python train.py --n_layer=11 --d_model=448 --d_mlp=2240 --norm="layernorm" --norm_eps=1e-05 --rope_base=10000.0 --rope_fraction=0.5 --lr=0.00912 --lr_mult_o=0.757 --lr_mult_up=1.38 --decay_fraction=0.643 --seq_len=1024 --doc_mask=true --dataset="wikipedia_en"
MLP neurons of a small language model. Each row is named by its layer, matrix (down: output weights) and neuron, and shows model dimensions 32-287. Each number is 500 + 25 x the weight over its row's rms, rounded and kept within 0 to 999. Numbers have three digits each.
Before each neuron's rows, "fires before" lists the tokens most often just after its 100 highest values on Wikipedia text that the model never trained on.

fires before: "6", "7", "8", "9", "5", "2"
L6.down1179:514538506529493489523521471441493493537491507488487536475477483464481490525530513507492563566466449491527488536506569476498518499526499527460433470542495517521480518505488487495492509491547520537495483484486487482475510480471529472489495499514481497499524526505490487505532506472514474544514521501450532504473518517430502453441502513477527469486499492511489543487525509498461546507521485513532493518482474507493469512467493498509491502573512491479556504462520524515518452474503541484527502474465482502503443511462499503488513539527500491505497489518488536518540489499466479498498519464518504488498522485511484465521522479479516466484536525495494492503483510473516535501493476487481471486502487516469501467476517438490523489490521472513528520475514473512513487493486517

fires before: "0"
L7.down2008:551493517499526478484474511510506520484526512492524506535514510450484502484511503532488470497506518504469541474494474491467468507469511489503484482539514498477522465509487486491506523464461492522519500515500499503472453506515472512474503474493495460521481511498450460498516482479529470518541521522490494523497520512533503499531531514502480514538497475523477479461451523525480505486494532487488506511522523483507511463496471488496465534458469524512478508505532472453504512525540458488527503507501489471524485519488493510517536488467487510517513472498505488510486524487532457534490465470511533493539461477482545497529500531513475498545468504516481488518514482485495490511554486523521537471490446541489469534454516491483474469498498504479483518483493496510538521495521526

fires before: "0", " |", ".", "pec"
L6.down189:516517510506464508490532523508495543506522488502487474492496503459462505519539500536510518476469468518494500540506465489484497528514521513468490521495464459436495470509540483518504515546502498483515516504513529458483484479513486500540459507509531505487493504512506502542522503504500501531503473494501504452492489463507476449519550495512499477460493491482489481530533519492458469476511490509475493492474484465463532479495487485507588495516441502518486504512480512524441530501472486491496520519501541482498477484526511508509527534513513496477511471467462492558498503475537486496500478522509479470495520488471472528471510515500484542504449503522488460510500494506505499509547478479483538496493539455484469505489535543445488535488494471519513506486492484483501504529483502

fires before: "9", "1", "2", "0", "6"
L7.down707:497508552498532504451513463504488480471537479507512501523537530502538492513491494510452463510522517471511498515509508487502494484528489528484491530473507475468483503499507522474494529486480548531539488505518514486530477483496469551507520517469474469507455517485464474483473497493496443507489540534524537481493526502523488504483512508475542483543543484493482511554489497526516496518512477498445472502482503484538544482474513525469485514503504479541499535502522475489511492501531500468502492506522486535517548497509500474460496501536502551504454515506529531499544479550476521481501510488532452500484465504523525556495485455514477471466519460480493510491529516506511532498519542511515483491498508519444466463510536524482498461468519450476548547535523537494542507484494529

fires before: "1", "0", "2"
L7.down1439:487477515512514545515516497498495508487514534492493478510537473501527514521443510493504469499538507478485488479480514511496530523500454508508538487548538507520523509524513489495526553487500517503478497501490513517538472500468513468481469514490505495457496526478525516526513459478503520526530484466498522507546493448431541502489515490550497489484524520523448502494473479459525545501526495464535562486504464497518486533468544527493496515516506507513454533471504490493469475506508494489475487489512521508513473475483487549522474493493511499482511548530491461494457471442504493474439549551537506519534500534511450522516501478516495470485485530498487495496447497481500508527524458500481461478494485516519504535500485450466511469468489542515546495510531485533497524536453504

fires before: " that", " the", " well", " to", "1", " it"
L6.down396:523546464497468501497499487492495571521515499515518527480496466498470500482569506473534479484506473466543464498518488497527521482491505516518483511489478468499452479547490516518465471529465501474496554465504517533514485500464538482443504514520538527489517456484495497468495482526482470453512507503512525474487501486523499508544494500528464498515498490485491537451466536493510494496467518488486476503497492503561538477485475500515544466528482516478518477502479506539485531502505500485522488517522501500552510489530479493544527509506507502505496494503517475461469489509521487506450493513508497536507467500473497498518476510548459511479467549499520558476453526530489516471416473487505524526509497486509508496479529529491501517486524497534461500477483447456442472489516516

fires before: " |", "9", "8", "–", "0"
L6.down1077:490489490535483552502523501490477543513467524487508499495448466510481470488494529451500469458487507489505474496466555485503514522454487502452516506502511482478436516491510491500526507502469518491498539502519511489440477498491506501495549483469482490494479476503461513532507485534522546503559479528476557522526508448516513455487531509457518500560515513445529465520511485470487512540501505545521554477485519493479493496474503517485494493479481483478545500493509537539492502470428452465482500519485475492528472459480543488510549528543532506496459512476542506482520513492537504473511482473512515536518492435548534470500486506479518466476514476488521506545468473491514552535489478502507499490501504504488498506495485482510534477504492483514497513491520504493536463525507514

fires before: "0"
L7.down2162:504535539462522434491520511512407529472532487503524516490485512487520477506498516550492480473524485523495515501486510479490495495521484462542461528504540462515556480494457505571475515511474505506495488550520488484469515512520496504517541481496473537483470501514517495492532519475502480513491481481506432478534467486521481454518517500513520441463485485489481516547529483493503506453544485496489516529485489538448502491507489457475525504486486507460536555489465530472536476495492469481501504509484474473504516456457490510519488513540542546508469510510544531532498460530492507532464528508492519539507495433497509513508513517476507503478515490456570498505486490546539494522514512533501510511469463521487534544525479484463507517483470478534480495494469523488497502520501503

fires before: " ", " |", "s", " of", "5"
L6.down1251:501478566503508506496474497487555473482496501503444463516458499513522491500511519470427507507561470522490470460483546545494548545490503497486465510485525491530525501503510473538491526465479517476535566489486479467483528494528528513534479504504493453510524501529530489512460512502502532456492456508471564524507494504471520510517524532486530489505467521542486463468494453529553500483493511492511495512500485525491537493501533527463478477496506472495473517482479497480502504505525503521535512507524474487480533483427491490475508519476498554517488514520484496521467535490494463474458496528444492478556515479515552498521522472453519526486484515503497473475498500496486477476481557516478512508453487541483498497529433474473501489546495467498516521504497490501523497502493502

fires before: "1", "9", "8", "5", "0", "2"
L7.down1136:482505502516520540540495456491522518504548505509469489521503492509509505551508508480483503492518492550530546553517531473501487466506493471511531510473497482528493539520512471544543524449530495503491462505513536504510495463481479508503483515506485470478486483505501523518543510521511524509500472490507550503501511465509502500512525493524488490512523536492465505514480529490475532466525478521541462488493497481461525530478501486521492527485491529508497554463503507513457508489546494508538456482507504499511453516498479512517485517544491532503458474498509470523516470529479467464496525484541524541509523515511489482504502472498495428526496510486503508550471529497510517476544512577581499475525488462503477500510528480486499535489503487518524508499492530486516477575528518

fires before: "2", "1", "5", "3", "9"
L7.down1066:498498498493512475452517493507443532475498485529524497463504487529532496544510447502472498458472512485470489532494541493496492499507503477490493510494524481476486509463464468498512485459459558482547488511501481558507505521453499532539520518514506516515440463498490480509488461538494521449561486531468525494488498496527470485434471509529467524491514494513503501545527534538516480481508479532489522516503449515501518522489490509522509466507484536517453509504490483453462461512475508478491520485500441489491487519485497504517500468485509518536450538471514511522550501539538535532513491457480515518511455500517490503462524515506501515508493504520500473539524509523502533507476500586545505496468487542456486492471486493470514465522526485565494502495496486483495503507474465

fires before: "7", " |", "4", "5", "8", "6"
L6.down1462:471480456496495518547481538490514530546513495509481506490516487495515451472483520492501492510526486490497510524480506531535500522526526481494507449505478478475492493494451464538518464485496490489491540511501520491509498511538534475481493508510526506497535478543496533533519477534493528504511488462476492533511481464544526484489514524490502541473558506495426485493499514552513479511462491498532519472539565450513482504496489476487483445462486525469512497509480460519505470475522470512470510510504463481442527460490514471474493498480468505446469502483521512485479498532507483485440493500486521506530493476517473509527498468504506548494508510520472488483455528519495571503511529523477504519484491515536514488524463508448528523492480536563462482507421472541523473590535464

fires before: "0", "|", "2", " |"
L7.down1400:462443485531507518497547468505493517512478486505520461529452560479481489485507505508452487470495476521467534536469487475486532500519477503464486483505506479545545533543504516529496478513517494525489522512499481447498479499509472532496477491494529499522480503480499481474501516491502476513505510502520493482512468505512494485510511484522464498533531506486511486527485461490527511499499501522504474459494518499493511486488473505473544492442501537506522532497485479516506491462514504511475481499485508499487495483502500484509511531492508509491512514487482476539496511464519492524534487520563541495509478496543469461516561487514525484512528494501533516530513500505545493500498468503473552482491483496521512506541475497501487547482489500498451495497532498567497485517498479

fires before: "2", "1", "0", "9"
L7.down1542:499498470525492508517519530522519518492505466490494500517459506517496500550514568493503486479524486500513514564493504522471512474531510505554465506500498501467472485478495504502520450509540505444557443497489503483480491501465478482451468504501481526497469487515494500532540526496517457547488503480481523519512502463490493528504496484474458502543449501482493470521493491503533484505496503511488503495515507523470515492509482514510479470543475500514516486478491539452484491496478486494467526501506478474474504511488583501513526500505497523502475513543498499486492499553467489526505486519517467501497499502463471441539523452515523557463528483464521507494527499465499499521488515546466518568470485522505492447518491524562536468512511461455513560508526521482514527483456478

fires before: " that", ",", " the", " to", " it", " he"
L6.down526:482488485517498529456509506520519497482515463507544491482521493499469460468515519505486505518472452448473514496461397513509548478516473472484506465514546527453490539567503525528518512485447511533505468526530486470481490511497477497515563490517512501502517515479514479496469485497510437523504497483523499489537498502478495464542536487502461527463500542543515489465511526531526527489474507501426458495476507526468489519498505506508501509500475452539511489538496473549471538500520511537494495508491516524500486512509486492535517501509520491487534517499488455491406492512514462503467528520501496505491512485505489534570491519487510493527515499509502473494471508489526486495553478485513465545497486480505495514508477500500529492516496510506489523506494496516516500522544502

fires before: "2", "1", " Rank", "0"
L7.down1622:467455499548519523480519499475531475523494488517492497479489490477491537497500513451499489508487508469510506510471514502486523475501448505464529521495456512510480477453508505530485494484479463513506505494496512488503505498485492463529529523539473502477489544460502460504521527500506503491540496484524488494483506515519520523513464496539481529457450498502478533519524482457457534491535522466540498507525500503529496542488525459476521524506460465513563491461500545470492491453494493500461497484468507493511513508508536536460516514513515497509503533536457445474491536484486495504465511504579519530516474524456495461511569520480469516505521485492465566531498514486496478503518563510524522498506504519508539455540478513542448503487490514440454527517523468507510536505471474

fires before: "0"
L7.down1650:531500558501547521510509468523529518508547494523523492489467515485515504563493460495507515467530474527504470513492504477469513476484505504516474516535516497479541519521494519490470457517459495552503502536544494489472497509527483487517490503490499507501510496507476518497502526479487511509526543479501492505504502517513531461506489502472503469497506484455506500522491512500443474463460480502455500485482498502509485453484478516496530541478494462521487537466544520485474507505529503485475493490504503478563509449500532489502492530461507496465557509488514487473462543543519467528524471501504496507494493525450452484513460491497473515481520487518531514492490494518494521519509504499474494538484505491505472532474484518516479519516471520502421479466539510499501508456499466

fires before: " |", "–", "7", "4", "6"
L6.down530:534460509490538477478474480482509500511516523466471467504516505533503537499482459512505491533478485519489501510503561503479555516530504540509487499498481520528472517496512464557469498467464485523500505541491542497505480500482522465487506491492488538473507534506503503487537479500492502465525529513479499483493485523498508540547510475499507511524524514517520521481548520465474491525519480489520469496486505506498514516513479488509488486512509477541544545512496464479501512515505554473523481482488498480501515494480482515475518490449482477515512494485501487498438478499522464475494507471484515524492509449489516501523506482540488483484486547473475489540468550518507511539504478506518495512530485564493524460497499470436489455514519523525491504510478506495491429503510480

fires before: "3", "2", "4", "1", "9", "7"
L6.down946:490555509483510474569484503483544527527547482502502512504553513514494563486565450508506485483521533511489495531499474570520493504565492490492507506487482529473479510488497515522490437477472507516515479528490501517523511514500484438527510498538509485482500538504518466486496508475512483563484544506468479515558514532474465535519492483495474440457478525513504528531484465510492498483506517501457468526500472485548473539483491503491511457526498478504456563517543509529504485476516505454486479525465491481535487525510509534498521526542495476507476484515500483469525514503520507491534508496530497464484513522425482477478506533477492429492477482508482491518525529489495503456522467499486523539499484528505509483484486448495544506492523505522502500538509461516552466501495510

fires before: "9", "0", " |"
L6.down1611:535541534521521520499547496554526510551502504508504512506472471438466472521479462515502505524536515508518474503494444525461480492475432493501521508521504463459498463538477506470485470499507478497514468468487457483554500517499474524441458473471490491498485505476496492491498509522493532477510498470496466473488520493493506457507524507485453517502516491512506519485513504497464498515444494506540498488515498521504524485484512495498498500506484503448502476508462521496527511498507491506509533480449493517539455509463494477499443526509469520503522531466479483505465543547506459536486497509510470501532533527493476479496516533508507501492507499541490492535557500494514506530468473554489516484486488505499511511455454555500474480508520492503496523511518477483528499494483479

fires before: "9", "1", "0", "5", "7", "8"
L6.down1637:480476527492495534485482461508482449494493512469545553473489491533474474512486475540539537468491493476483482499513493509451499442550502466437498497396466512516470441512492505521491497493485485502523484501483502467480509497522531520517510503463525547476505478503499471499478502476504532519494537480479497514481500558424544495495494484485482477496494526505500494492496495486479501449528481476541494512496532481548527505550481469504515525488501511487494532504528502476485499507490504509551513484486459487493502563501530503492531507523523486517502506490540481476479519495524514461475494514512501483496533564485538463507481535501536466478502467515492501520502547514537530509488463472467466499516498531502513484511489487507532507452585484480496512486438493491452498512445535

fires before: ",", " he", " the", " that", " it"
L7.down2086:496475508481526491463490511459513525498473507498493501484464531485459447498524511513493454493460514489542498495515479494506493490453489497472520502489471494514523553520527506526482529487424514458465517463556524467511463511512522479521547511549477503551522488472512502489479532499486462480514471488483513453499535521479525488520563543512501518537490486474498500437487541473451519487465483507448512528463493511511492527543527526535542473523506485505510496512479546539492524508506503475487470523495492509503521503508506515509498499497514508530490442487496514504479428473518509526518500500536455520527498517496520527542485519483488484490432440499502514492475540489531497485474483517499483492501466505484477464471507488519523481496487498500500529481532479464513505527536469